From a checkpoint of a small transformer trained on Wikipedia: normalized queries and keys.
MLP neurons of a small language model. Each row is named by its layer, matrix (gate and up: input weights) and neuron, and shows model dimensions 80-207. Each number is 500 + 25 x the weight over its row's rms, rounded and kept within 0 to 999. Numbers have three digits each. A neuron's up and down rows have the sign that makes its largest values positive.
Before each neuron's rows, "fires on" lists the tokens most often at its 100 highest values on Wikipedia text that the model never trained on.

fires on: " sub", "mu", "ub", " Mu"
L2.gate499:502521460525497509487525528432481483516476479509516534477503477567484517509492514479468487503506507528461476487495547515478505479465530512484499509477471463471516469538488478479521489479497481557523495508506505548511532526518477473471543534491520503533492515512458500545511482506496510509484513525514481443498491491469489517463454544532477465545489485483497505524492507501495522483477
L2.up499:507496496512469534488519477471508526528541498450483493479498470577552528515490512470505536500479500537479494493511558532514447487479497486479527534478465482471481494489489490511495549538470455538504477495512501557486527517485448461462554509498513500501511513504478491529498519513509478507493491511472516475501468486486501497501472543534510475482491500480528501531459509487484525472483

fires on: ",", "\n", "'", ".", "’", "st"
L6.gate273:491527527521532492515477541530542522530495521479549504484525472480473512564504516463510491469475521505470538541510469517518506525458481494478520481506490510502550484517517507474502502528522525527523484510527503445498473497500543507496504485553530522493517508531514474510515499547485538493460544522489537459533468492461480514512489489542496510550476498553502501495493469520478504505506
L6.up273:495499501509514501512482548532534551516449534487561477513503526478530517507506495511458498507471508500524519490503463484518462517450519543541467477542488515509508512539446465492461510511480529528499448523474477488481529430455553509515463494518467521485491493497484500541477485495498524530492514471460498454538521535487496500513490479492469514514499523509499483465494480509495523435470

fires on: "ine", " 2020", "go", " 2019"
L4.gate282:516541469519471495546499500510482504489471526541527512535529507507522458471542509509454522500541508502523474519498503507528519484513499552534452540463534501530548516478520463505466518508497526468482474512468521552465520477501484503521488509472482479463493525524525536504513503539462509488561508518500481486528511495501473519489504472535508480474489500528485505480466506453518505488501
L4.up282:469455482481536512467480514508493482525507459462526516483484484502488535488468479524503482521481471458509510482455496496544468482518486509475526480484526558468501453511485465505527484477489509495522524510502495491537472519495479510523509512549469502527517483499483496496469484524509458540489498482458482510497451534438542506516513522474510501565498477436519473500508515498503437490460

fires on: "va", "ca", " Va", "na"
L2.gate302:512514496534466513532524492481546492517480525527476532471501532547478502524482527509474515486477471499494517516516503515513486493474516453508489488478483486505510509505519510532522509468465505459455526489479472472529458534488485511495498488475461480463535539491535471534489519483527476509494518503454518469509482513492477505491506517482498543519482527506494509462533480487515492530515
L2.up302:517542546498477462536494490474550479558501507449491497458495516488483501518479489506465515486521500484461515485520483476465513464500520486526463536516465501460521495501485486513469510465506481511479515499505499526506464502487486515512520501461512459529521511482505493557514503526544467522462476534437495554545500495486468513454531506501506535503525466528483499498504466497476522475512

fires on: "ub", " per", " sub", " Per", "ud", "ep"
L2.gate331:484502515484532454529504532464485512514479479481470485497516489516470511496502523529497561483508498544452510496477465531465509496468522504513465497513491489524482521492507505496484492524544519481488450496457492554531514510509484506494546467523480495493482499488476497464496524506523506514522517482496526452508466522494499509467511501510511519519518450511526501516489491533524539501468
L2.up331:470508511497498524519519496489498504499473491514481478501523514531500522488499457454495491544483515501526451492493539488509484467463482473512499521475475448496488518509489544491499487527498491512517467479489478539500565496517473525455533494499538519498536476511502472484521507510503504521555500539479507446522519528482500489444547551495533533512480465479518499536531542494473496478518

fires on: "li", " do", "go", " Go", " did"
L9.gate299:497518508519495546503491518474520465483507497496517469467505490484495498471487486540498497475481518488488537479493534505524514515500458518517507513489449481440513470476544549494513456493516526523506460513454539526467494481473474439511534524498509477491517532462474477526550522509489516508520516501522511557507475495466509524564496506501499550493494496519490489501513494478457526494506
L9.up299:478511547509506521523462492483477481490480474494504578541500533493489463513491486499512487502454524481482508510473521488426537520427506500481487471443523480527572519482569521519465494484481532474508477497490513543520524478482491537492504488509524517521501496531550487490470537478517487530530512498465532484486450519507492467506550517518526469477481513498499521522495497514483536516499

fires on: "'", " \"", "\"", "“", " Mar"
L2.gate563:528528485485509543481549497465507476506493496545517457511526493543489474496460466511499517517507514441476510458480473494549485480476487494467448494461452511506484546512465500484467496487518497509470463487457527498539554519520489485450530557506468463471494521524479493505499515513512484487509500489499465470506471519518520502500488482508539522519496484530487497516538488518505514547456
L2.up563:514483508516449490449532506447464559502485543545510528461529494518484467464512487508471491535522562497511471514519488515512541477470505484468477511477515536520481492497480492524502495471544512536503509456493489481500483575459492491492487556562501542508541546474498496500500504510465505467473568501505487489525459507506507496519495477503474516495483530476494520491493507464497521485568

fires on: " c", " p", " and", " C", " P", "ly"
L6.gate220:533496465513501476527483527522467517489495483526510430445514466510524489477504460476502474534500497491483515485498470472480548514541490471507519512526532506538500466537543473495498487498482502553507481519505508536474457526544472462486510528509536503498512506512479524534547547491524485509475529494492514503528508512483534470506452518487479528494469493506482470468465492533478513491484
L6.up220:549491498540495540530485509519464492464493443493516478439543441492525525484513496501517483493508451504499492512518479478521549520531505508496512512529507499527500494508494470474520465524483488500511514481526483527477470516504467463510486514479515515517484518500499526509558493489521537509492557495489497503484479475483480503481552501485514543470468463478504477513511485512499506477482

fires on: "k", "ck", "l", "house", "ook", "point"
L4.gate13:518502454488509498477495491535532516494482497526510474485467442469452505476538513507488526507489517506502468504475480497496494499503514530498449504532510499529526481523529485485486429455553472534466515473505525537487525518529513521485504492521552455529455466507476495469504486540523505493505497499500570514501494502504532530487501470524507487531477481494527467484512461486463514472470
L4.up13:514514540472471480516512494494512523540434479475537519494543486526497485536546499516479476520498516494544482470540487496493517510512513525521522495525448557582515467465516512542505472484503501494490501498485497486488540540536515487498525473505493450466504491473476534496453484509461490551474526498502546477519514478491517549486538479510504466538546501541477494479512487512461457492511

fires on: "\n", "=="
L2.gate92:519504489483516516475489507487478451540535515487475484493532526480494473501499478531481458530530497507478460463488504505446483479490491500502530518498485528505497461554489479512523498503505504524468527488509473515469506557515550474507499557479471529519500520463554467503520533554509562508544505492489536491536453516461510543501522475533498520526531511489500481506551464467496530544524
L2.up92:509514499481477487500494485495477492518491496504514490472544502499507467488549456490522539455489495497502501512531493551492498502521509547510523478456500536549431472484518467511507480485513502520479455498484563527539521487514523523478483511542472534476494553507436500459493489487556516480496464500506463433493502557462491478478511477481486467507497526473477521529482480539501532506485

fires on: "-", " |", " of", ";", "\n", " for"
L9.gate140:513498471496536458501474519456507511495468536492514493526499458525466484486531485520508487453493519484466509514475540511535499471466493482489488480479512489514519490490491491503513482511552488522495477478524534503499454522504479517479520509570526518475515518482491499525476470524498510485470486503454514477545487526491470454486510534511490524476492491508520460546480514507478480484499
L9.up140:476538466485484440485433496525535513503456481457518522547493534486457486502483510479484480532517468506489463467470472507526461483487488495526508553541558515505502481501492520464469505548518461497509498525518503520509470510442502525501521466500526473532497501479546499499522472524470523507500515492503512514523518527477497513466510483501522487497479468524503502478462501520522526494473

fires on: ",", " Jo"
L6.gate14:511492530506507492522531510508507494517533504506497465533547435505502474500551466515507467462487558512470508538507480503507503527472468500548478567519480468537533480479526563507514482478481551490558492489502473452525472491502491503515488494513507482502512498535498489487485523533489527518501519554474516465505463489479489493536474487543495538537475525488495475476536449479464518519563
L6.up14:502498487480498503464502516510497565501476513478514483527491482485541474465506533498522469483500526488507531532496481506464469472416499527491523525520522499509538487517514517536503476517497472450478468543464489509485491467476518471470473485529476487480482527494513513483526490502494486491523545497539501496541529520513505430494485526494498505485493466443508461480529525520490427521503

fires on: "'", "\"", "“", "—", " \""
L2.gate406:500574517488504534464564493496527497543498525498489480490481475507451479466497458484516478533483507472503473504489472515524484490465515474489452545494444515523497498493482474496494496501520518495489515452453489514478493518513496487452547534524505520491503527519493506493499515505489523455510512496553498479479433530522496471526498454468560515473484529492488528502537531513492561500510
L2.up406:507507475504514492497513449467471502518500512535532484495525522500498502470455494536487454515492506455499471559490468523515525468485528464409453514485474516525493524497527522529510489506530533500480498450512472444498505499455531493474498546525509527527522526523501533496468507520499481486510501514491501501542490517485462515535501488490506510537495509489494499504526503460493525535527

fires on: " high", "east", " north", " great", " south", "west"
L4.gate81:482566520545456479488503504469490503521471505491496532479475480545500504482538499515452469507517547460446465523481477546518488483482482460531457484476493522512498486494514529462510493493543516492466425538531527514456492494508498509524516496517501466488548525489527491482468501522481490513486492481509489455479485492493481486514518500532499453512474512534495478500470473497504517469473
L4.up81:491487508517543554492514457507511515467506498472487531491506502486495518469516489526518484484472478528495519521469516488502484498487459480507545527528541439527467493499475504478472492485504456498530477485526507475489553543483492497491493507496493532535505478533476462536474559464477461517500506471488496521453483482538520562529515508507462514456503498500470509493506521526525479516550

fires on: "ab", "ov", "av", "O", "\n"
L2.gate245:504537443540485526504526543516509490502468483510484510523476506513464507490492501537489500489500502507444505509488492511576501563503496531485495512518481493501543521465508498524514536507508547498510589493506528530502489506537464500487507483487490488492492463466505465539496455501469510510459456511491467548480514470563509543503518482541535481539489541502459493455504512518466507481526
L2.up245:501495494501520521513497487494512479471474492517524494550466514509506502516477500500451504503554472516522490491550486478506513495523519475506438474490452476534489507484476472505489489469483529531509527504497497519507527481486447507473492526504491483482526475522543561491508522486545554520496458505481492468449489544531494501517480470486532507525531474536491488471519476507558535504518

fires on: "li", "le", "ine", "el", "to", "y"
L4.gate261:506532490490491491519454558509485502550491531477490464533559528460509516442510494491491482530469505510481520492482493501488498515501517475505488513532570506459523522499497438536489511497492547542508506494522499505447513450474532550475492495480489479510538533496518507500547522522521508482531531526512536524532464493513545439506503498491499472497466476506503509478506482484490519499477
L4.up261:565456563485510453487488493487500518504503491509494466562545509544506478521496476505493437501496525480510465534485500476482534476489522486499489481507471515477487445498549497509564521526525519476491506525538517488482499491480523501496470486495490471477535528538541537475545544531463509484489527495508464550470500573492498505487489486498484510487523452469516560481519478524496498496532

fires on: " have", ",", "'", "it", " And", " st"
L9.gate78:500491522515486532514467480496492466518470493492500455486522490464501524508530482509530492493531510513496456468525468486540531538473505492468486520466491485496546491506482507516454444469532522515471506487551484490469492541510465514444523512508503489496512496451491453501490490493486509508493513521487544522483470504494479489537494519539509517439458518497498486501525487478514542531477
L9.up78:471518457498472488486476501475502469439520524513442517483523526510518516463513486553504514548472511491494475533494516477484558489485529507536496459528532501540466481511471529512548488548506515554499452523509510522532492515508472506480506519514497455476495518507469497501493524466442509507508519524473504510501488484551507490510535498486484490518504491531495489497528497448492518506528

fires on: "z", "iz", " g"
L4.gate516:467519489510551487495503534466498485497504470506527502523489460499488490485523490506487500555492472525490474544535483463449474448506437502507484497498475475482512519513512505540459484510507512527475490523485518466491504521486514506449497552510518516516490521504514466471523513500534522505512497495496524505517472506457561492466460507539544499529483472527481469520529490523481483524466
L4.up516:484465537500531498518501507494501508521497468520464484556510442468536536538510516491505500529491511524508517527531524446497512458495493472501533524513470470464522483506521526576468525537540498431512500531474479479519510520478538513489454534489482508528480463504522515480467489457551528464484491498513503534527549480488493482502499460536493528543546505520525474541527512535513475501486

fires on: ",", "v", ":", " 16"
L4.gate24:489520481473533474464496478515513491528462456517504483530477446485505493515500493497510504520452502502464470445500482565554536512464498474478482490466494478466528495563510520496429505479515513508450520466495517490503465482505506488489499496496509497508498526565516511499480533519507538470472470512537501489471509508498475503522504511503518495541517499486497540506529476477517540519512
L4.up24:519526524487498466500521496482532513539460522525531506483494485520506523488448479489506523544462508541495478510471517520475520481489477492499456503473536468506506458473537475494511509518467532490468467471517542526478517443513512476523490485540484533519514485514482523531511479464523513541508485552528518512471540459459476465526564511502462493500471530521507521485510518513496516488459

fires on: " that", ":", "ed", " than"
L8.gate140:501519512462480527467446491484494480491480528502506471496451473498504506518523549490484499504545470517480524515510507513556511504479493514517490494499543491535465550513466481531456559512519474511496523465491514504502548494522513465457525498492523485506477508480518504505540476514526501479494498475555526487496534476489508552505536466555478475474497486516494494488520515473485505521516
L8.up140:496530495482459493486440486478477511497534487449499466503469516488467497463484510504511517546504469524538519512496523543448495499487458502559465517523542509499487504503505507469483489491465455508469506484475512497512468451530470444491520476485467550488509490503472479522479496511528507466469533442517496510563480490506502514497537494494487527439483520498461500499488503531500528485487

fires on: " f", "f", "if", " F", "fe", "ef"
L8.gate188:471526440480482488526502486499487464476533485496466460515491481493491500503549463525530519515488480499460515520483471518513464513522515498514494509477466521508532502501471514524515493498523504504454459504454515495506529506531460475478528491488475494520492505479511495481492527504535533575494484512485493457494522508482548452506492488522519514524545535514502520503489518516506494495526
L8.up188:497478481536521494485507489495540498492538522495497471481505515486454517493455547533487498477464490489470521481526485487491482534517511493482483533496491462535502495522465462522496495520499474544489510466509485518509514480512458478480520531502481504533498505519486503532487526504521517491497508469494487494493539492512505499487513514534479486492501538480519516534465474514539511494516

fires on: " the", "a", "ha", "o", "b"
L9.gate303:490492488498475509499494550488517537536526505462481465472490506512472487515514468510451463506559493539500478494510475509504507535522476508485461499483519532473502492461492553518506530496497535507539474495499498496483492525503482522486508514549453487500526494536482471522499514529504412516506489538482480530492507453495509466462521473487484523493477513503486463497477504524515510471498
L9.up303:524452497498488493511503511534503515463521526531497520497533493478531508522484459455462508477504539539520497459496501482463488516516463470508528526587518491554472507493473493556520488466498519515477508518472533504475533524502500474504524484513527478547468474489521563512519526459495505517480530480493462498497478512468502503516472506469492467470445504502481490493500516514484501501513

fires on: "ver", "way", "ve", " club", "–"
L4.gate332:482502475529458455494500520545524501515481521488482482475536482468470484515501502486500527504500497480503532530490520442533448539478508511550530481475536479489541523488536488503497513473482566500499506524509504506454498473499517496491525541537523470529498539491464515463525487485486508502514482489509523519466524494537500493518504496502495514469496516552501485496518466512500487515465
L4.up332:477505497483479450509469496468521504512469524479548500551525534522483535464469533501485467493481478517497487537546508486465496509492524507469497512509527436538527502509510524501507512467449466502467549507501465459522470520508462528490479489487511527457480520482514459494469482506475484503505501533459507535524538481453504512516487497520499511551496531525473493468505534512521477500543

fires on: " st", " g", " at", " gr", "t"
L9.gate522:505499477502506551501526471487509464548481489496487479472478533498464513469468554498502503490552483506486477531438501459491478458527465498523523483525516515486484519494478542513478435515529468470534537490476485484522531540528515487543521529484578509526495502459523484458529518501511507527511491537490535473515462484539517475531474471492510538501484507515465493490487525528478522498479
L9.up522:467488476484527494547518501544485512543462490480488496522458479438497522478511512481473470497538509483499495490507507484530520493541487473509538499535523511510477453501535462580505471512506482509496532506514552521490514500560523539504495519463497472527505482502518519464484457495518544508499438508498525530553470488473476495525488456497526475542497493509550564508485509470495492502462

fires on: " Su", "ra", " Total", " Na", "un", "han"
L4.gate437:572530455511479483505482496506446524468472483537528445522503471502530562506495498495519468510491512530494506530495509553479561505503500490512460503522495493489453479476501502490521476527523531512484473462473465548529495517525491497491505491538479524486526508516434509527487501497516482471471570520506505521515490539455493523495534482504488479502521445491487514499521464552502530515509
L4.up437:531514474476507535508499506512512515474490505484488484522519483520499472501511517497506455483538495463504529523513510520509501468478532497549499516502496483506504509532509510493541518533474506561495473508516475494500507501513495486517531490496506536502535472473521536493485525531463487524508512511487493474443528528512484498487472525519523526468493494529513468484470566485538493474492

fires on: "ci", "gin", "em", " 18"
L2.gate160:477522540514453455505500520478463513515462524485530456520472528511471505432478530501529500504486512525483515506486539456523488485453524472494465497537515486543521517477490524498543507488577558480469456476468514508481490480504487476524487497513528522508459493496500537500523473503486514491525452519502556494493536455478494480496532547519474513527495458536516515471522485495471507478495
L2.up160:448502541473501501474515458484514495481486455479458521512523499496476506491455529514447481499479478498504491463521536442485494495511483502495509491499478517508485458520476530506498471555484529499473492551498485468464497519447518493520523502517490478490494518518496506498512502519547491459502515479494514503479525497480487477494508528472466494509575505484494556464472479530488482478533

fires on: " of", " |", "ly", " at", ":"
L9.gate351:487473492476501507513511463465477521495450530556490455556465507511516514474513482486495508502539471488512480522493538486496501474502509443480485488486454492539481445547553537545514534491500510512508501468509516451501466518524545460500540489518550555516502508497475502484489483505560523495533519523533525497513506475530503494462517516539483541569489459512468491524494499477477516522497
L9.up351:517492526457466442485490461457551472530502465507529510529490496489501520504474521494482489508497475513509461493468474518523477499539480516484512510494495509499534555495549472473487564516500505520559514513475462552507546506466520513478475510499533529509511485519527516470482481506546497504485522477489474502519542543436503453481495502489510482511473499513506531549513515497521489489475

fires on: " \"", "[", "\"", "\n"
L6.gate343:528531455484476479447541490469483489484522461524502547480486490488432486492525493465509443510522536489484469525524491536478516515472504487507485533514471486547460496546484474472516509495479484536500535443471482502501469532535479471489520509502499536511482446461497458515501520513484481495494468530527470515523495520510473551496470484499506518501468508521503522505533521477487537524524
L6.up343:558511496507500494484529493467456521480456522524533494462474497470531471474552473498517529497495534473503429505472466489481528489510514492517477503511486504536493491511544481502505460495534489513464516446494524476535467538504456470525504465553472502491497492503536525532513517511506514472522536486493475526520473506512517520528526455475518513518526528493503465523499464477537532494483

fires on: " and", ",", " had", " has", " have", "ing"
L8.gate255:528525535525520532459516513496486489509522502524515466487526470479528503494510497503500471515522538493495493463489517525525519510478456521537498462509508498472532457507513498496554463502526510539540463470518554499515482496505547500501488493494524542496515481478474478530452513485521476477517460548513542504505492489429455503497512526532542514498469528549485473520539507501491512480554
L8.up255:508501490513452505531512522462502512494532475525516515446479485500454489482484507492517569530528518458458476484517500487482539471484507547512489450509536522517519499493460501521484461471496518470519508509523488522495483558487458492518512475507521495472493457497538540501526486460501500491478496525451502493507523492519468493531532492480537491510431486508540538508467504467526470551521

fires on: "east", " To", " West", " north", " south", "T"
L4.gate8:483525464521467515504519493467537507468457483508533482496472467489468496464500510536459478474450532524492506508504479504515504507528448499472478497517475521500524473495572547478464501482567481508511438486503508462502491439514496521530528481487505506526468504513529521471517467525518517466510498487511521482473474515478553493523553511485483485557462511546464469483496501511472522447481
L4.up8:531478523521547515498493529503455516534488506516549473527491495478489457497505519536507540553536556507501517482531498515473478541474474461530548518509458483490507504525481508482507524522513478528504499506528513456480458541514517475493491479503517493532525508533529498530532501506449491544490500495492482520500504490517485535499495457513513510475474493525490549558469510494491502507495

fires on: " ", " de", " d", " p", " a", " no"
L8.gate196:516504493514485531513495508513499515484510498517521517481489490494488505517467456447486449541520532421459498484487520489519502498481467499510518473473538518527475535510481502492508508498521480550475449478533527496514495517526472484485528530521500502496514468458515511486522521526526496519515473514486534509475489486509538498521561490496454522524520505553493502505497531496481520431502
L8.up196:496512510537501500517509512488491464498539444524519569523515520530479514503471520499503497503517449490500553523492554470495515478472469540519500467508474522531451540503479542522553533480492497513497469526480474486541485534495484530517484487455509513477535509461515497510505491464488487514517511511486480487513523462503541463513539523512487507521492506520475506520437495522510475515500

fires on: "===", "amp"
L2.gate467:486488459496519486523479496472498460514523458526484465482453458520476516516461530486463481529512512480488486500495477509543512476498520466549493465471461489461522499485520541533478518501494519521475504475489481500500503471519499465541495439498468497521512488516531506488516514511502526527497448514544469495465543504516496470566484527520479503497526499494452501545486479514517489507483
L2.up467:545510523462480523456541502517514519481500498461509492546531533499521499462562484483531497510472506483520474447522498499473512502494534492515514489499522527528491484505495461491540494521528542553441472557460522534494513552538481524545519527479521486469510482499522485498512501501507480484505475515518491530529455513490516522497544439520492466479499520483521505527559473488481487512491

fires on: "==", " ==", "\n", "===", " based"
L6.gate37:477552510481521508528475491479484528533490442500539514517467517546509496516494526525481475505502494516483524457425467487526522500440502537500489494524494495508482554579497480531489488501519504506478501446484505490499508481521500474515507468498548508517512478528540539483517555508499538505515453473508500486484508477499523521529479559521493521510478488544477474508511493478426490466463
L6.up37:553473477478484525497506543538491525478473512448492526474493545489541475463481483490478493455504498468519467483510531496518480486507532524527500529504508481507491503484551458505514495492533506507495496511519491535538535511519485470500540516491520513495522501448505480503522483490525503494481473492519487544485485497493481482509495433484520521475533491543476474479474509521492568531456

fires on: " p", "P", " P"
L6.gate210:492496506528501485458548542519499509495526484513484481409448448479470512516525491481525474538501532485518531530524505503534507501493479497529501473527502474505490478504500486493471493488531499537511496477531510515516458561538484459515542469495546526480520498498495498504444478490504523519490520539561506505497494512497511471504495486504507494500488498487505490495477503470468530480496
L6.up210:516483504535473483486498506518507507519500492554507520473512474491488529508526533509508507487483477464526536475528537437509480554493482484498503483534523498505464478524446465505482508507536528518487441470491530512518480518513455537536518522491539507505501536542485514501515526494513474537477510462540496510493532472464509473498471498487500470517475501506501505509483508521470535486510

fires on: "in", ",", ":", " in", "ce", "en"
L8.gate460:495528510485525470451494493535505496522486489500508492560484498508500498472508482472497491504504481486488476520525478483521510453489464480488465466495543471494509515522503529490530494463480512502449497532497494473500432478519509491498491462495517505473508474476512501480532481499534517471542416514532534428501526461510476481499463508542542531470496504498468484495510487456501497501498
L8.up460:501502519467482507486508530477502513559497493451507517516513498533477519487534504444502496502482515516482486498482500497455501531493496486478449516516472449542477516527511531530507507524499461529513511509512534517475512483524481461479478488530474531441475510425552481528468470514500501543483510510518496524526512484504508527514496478515535463535481498557540516469507513503478484496508

fires on: " Mar", " Car", "\"", "F"
L2.gate413:484514450506532533440487486501527474521496512474487478496500495536476466533468506510488528509469526531469488515474480492506503464476445490509415532512490470502484506530465487484480542504565523507497527497503521447496523518538472512470503513444494501507499519476499517472512483470496489454511530481516460457508509482522497494523456473478515479511491581497481538541497463458506499494483
L2.up413:493520544517493476531528517480547558474477555540492536553511471528490466440538492561514492492535477483494488472442488456542507521472482498469471497526453520548556510511519491528465491492485484489506480507471490514505489513458508490482467530495466497486476492490519486457549498469527508491503552506456477511483508527501516493506526473487504524476496534538519506511510513552514499498520

fires on: " |", " –", ":", " We", " ", " on"
L9.gate492:513523550493491459485504543483513480510521513536516481530496458480500490422526518510493480532495499481530490521497480552535515513474451437531474469489501473487475544503499476503482520513489511498486498494507512519483468507487458477486539527509538521464492502545487465468481486497550513511506499510491498487519533522530488503491491443532493490486511474500475469550519509478524473531497
L9.up492:477486488483497476444490483468525473474476434545479503555478508507513518499538469552507489477498479513552423519535482513514494540512514537505502557457505496512462497506487500520501536520508503488473457492516480522485509528452534500528508496508523521468482525493478524466494487513545510496518467463542499501523535517504491504457493464537512506480553505491473509503502482495521477524522

fires on: " Ar", "min", " general", " medal", " or", " Hu"
L4.gate365:522533498470516482453501483504506493501511474547497450490531510525479477488548499541501477503516493524471475512512503518439544520482484464483463530482491485509475508509484518480496534497498505515519516489495487480529495551497445547491521529477512567491521496479433509492515512509492522522512479506510484512518508465490490520497510478512500511502507492452476489506519493511484531484494
L4.up365:489479486512539496512451497515473487491492498493507456503527510484478482527484505499536494479498443520474477489501489547515522480503464494484525572513500501466524527490522458479522555437504478497509509455507513504479540495563491507504524485479532527493501489480494524552504488451515463498515501480487465532432517488485496505510485517493481532537510503490492495487545512537510493509500

fires on: ":", ".", "c", "th", "ed"
L9.gate436:491487539495515505470505490480508474470510494501543524515462500489472540434521505525497536531500480481492511496495495510522538475499516459505471519518497492452491501521459527495473508513487459549493498497473457469527517504527496489521491515487465560469508482527520499560531517478514499525495493446559487537473518493453530499509507489495507485445516480470465504480463471491454488475499
L9.up436:479465504468506486499500496442503566479508478468482514526443507545545479503469419505545511515503470437495502500538502519488496485523512494485514484523494545548493493474494479484476444448485511481449480552495463559487522505515492495509490497469489475516515465453498506494513551522539510502459566489488482489536480468482512517503497479517498482489476465524492551507487494494520476491463

fires on: " sub", " ex", "ub", " Total", " Trans", " multi"
L4.gate507:463529519477557522548525485507510502495515475524475485523507492539513536503477507508436500481488507506486448539520525457479542479508515473511466495489537484505527495533529519498489485475492545544502470459444498496478535512512488513491495510469473523492474471506521524504515490515489502481494519491515528502494467493486468535467526492485507502519480484502505470523525474507522516520494
L4.up507:502484562515482480477458491525519517489472512500445506534544476527514491560501521504462513523505524512530528456500472460489518529493496481535523533506484495524493498511488502512492523546519487487510454541540464492481487498492502509477491488472498504523546517480450546561508479550487511515470535506483513508458496492511528507506442482496521503501483479502460508524441503499501528555505

fires on: "ap", "ab", " Ab", "air", "av"
L2.gate508:503486485486526513525493526522522477514482510469530537505475511515557505512537495494507507510510554514449500494482532484529530502473524515504454516455498495501500496491468490520489477506488501514525554455504476557531499456511459537506508521475516502494518522537513518511474499516534482473481500532496539507477474532530469498479490474467500475508491478478521522483536481509511525458510
L2.up508:490496539497539517521485482494530482533490499480508516547494512518525504507517519501461540509516527540445467469496551477534513492512493501494507519476512473485494510537475498527510473530484519526500556467474483521526495493482448530460528466506520538457512490505512557527487493498539467514497516519504521506468450528543490499494496478504487489491475518453503508493501465516491505498518

fires on: "gan", "tin", " organ", " Ben", " Bra"
L4.gate436:494486459502494489509492527454458489503459500521485461489536502542480456503491542502523521496475468468499527520483474514483505481459474518514495509475544510514564529487543505523477496481476508486488454520475449485480504510525511500523501502528485496468505542473510482495445475490501442536522454528509497448485519495541479503540518477538485516490497471543505490493521542450495509528480
L4.up436:561472516486456486543491519465474546508513485511443517514527505469521476512524516482477511483460524480527508500447523481508488475531451499504527509491524512492539480493488493460481485468477495520555493502521503473482450485502444502480494515505453526458525549490532456480503490498485538511532500558523510511515493527525465475489478470502514498529495524465534501477493524503523544498502

fires on: "ed", " sp", "at", " received", "S"
L9.gate96:478511491530500503507503461498520503468504453480521506518444454525496479477512471519467490508512485506481523475453523468515519506458515491498460453490527505566480514526516509522500509498507467498511517505550520498488515513504476495493531531483493485509476479522491499484475515505514530478492479505483542507532517514540503510477521468529524508507433502471499503463512481460540541515512
L9.up96:504511515523485503471499491482500438476516458493512515472484436486439567497519474460498488510467533483502463442480537510476489497494502490493498470490525507534486489529452541529518495505493499509556522489502526472508490487487522473482474444500559476483416524467485530472511508515517482468510498488475492530495489493513487510481516490510540524502507478494516483498506502499548508511485

fires on: "\n"
L6.gate303:511530486499558462473463494505500473550445532477533508467508496464505468480557516530447493555504491497519516504463505488478497492502459448516479467534519509513484511537486536520435493464484500484473494487518500505437508521497508493497500492551531542481523500479485483478505498527514493526531474521510528563466478526467474534538505513510450528544509497509521508505509479514502510514467
L6.up303:526512472521453473508518498481514520526528529498476511493480497466483473523507485460487526467509551488472504488463498535433519533501505479495515516498490535514517488542531455486502509531493509523505520536562488526534524493512503535452484519485504483494505483497449520477506533542486521509492475526451508483512473510509502508500495467471528473482478487560481499546482486501533522490475

fires on: " f", "pp", "f", " comp"
L4.gate545:478490538504480529487494497476485505490531500478479497508510502495467474489479471519563526524464483486471510466531517474497491518508482534514516507482498496480518483522437514504468502485501491513528498455507494522522478535561487507459536458544466511510522528516520519465543486509527546506531424512495542491498521527518518512554472470493500512491492534506503478510484505484513475506481
L4.up545:540487540526465481473522474508560522460486529501491516448501508494481499499501464479536499498495491461453504521487486448477472470515525527531483535539508505480518505542542471554542497471490528566547499510514490458471527496481499482496495508502522469544513509529510521507516498489547517454514505537451508483467473485498509490514516518509468482502518519448501467498526540522513485526501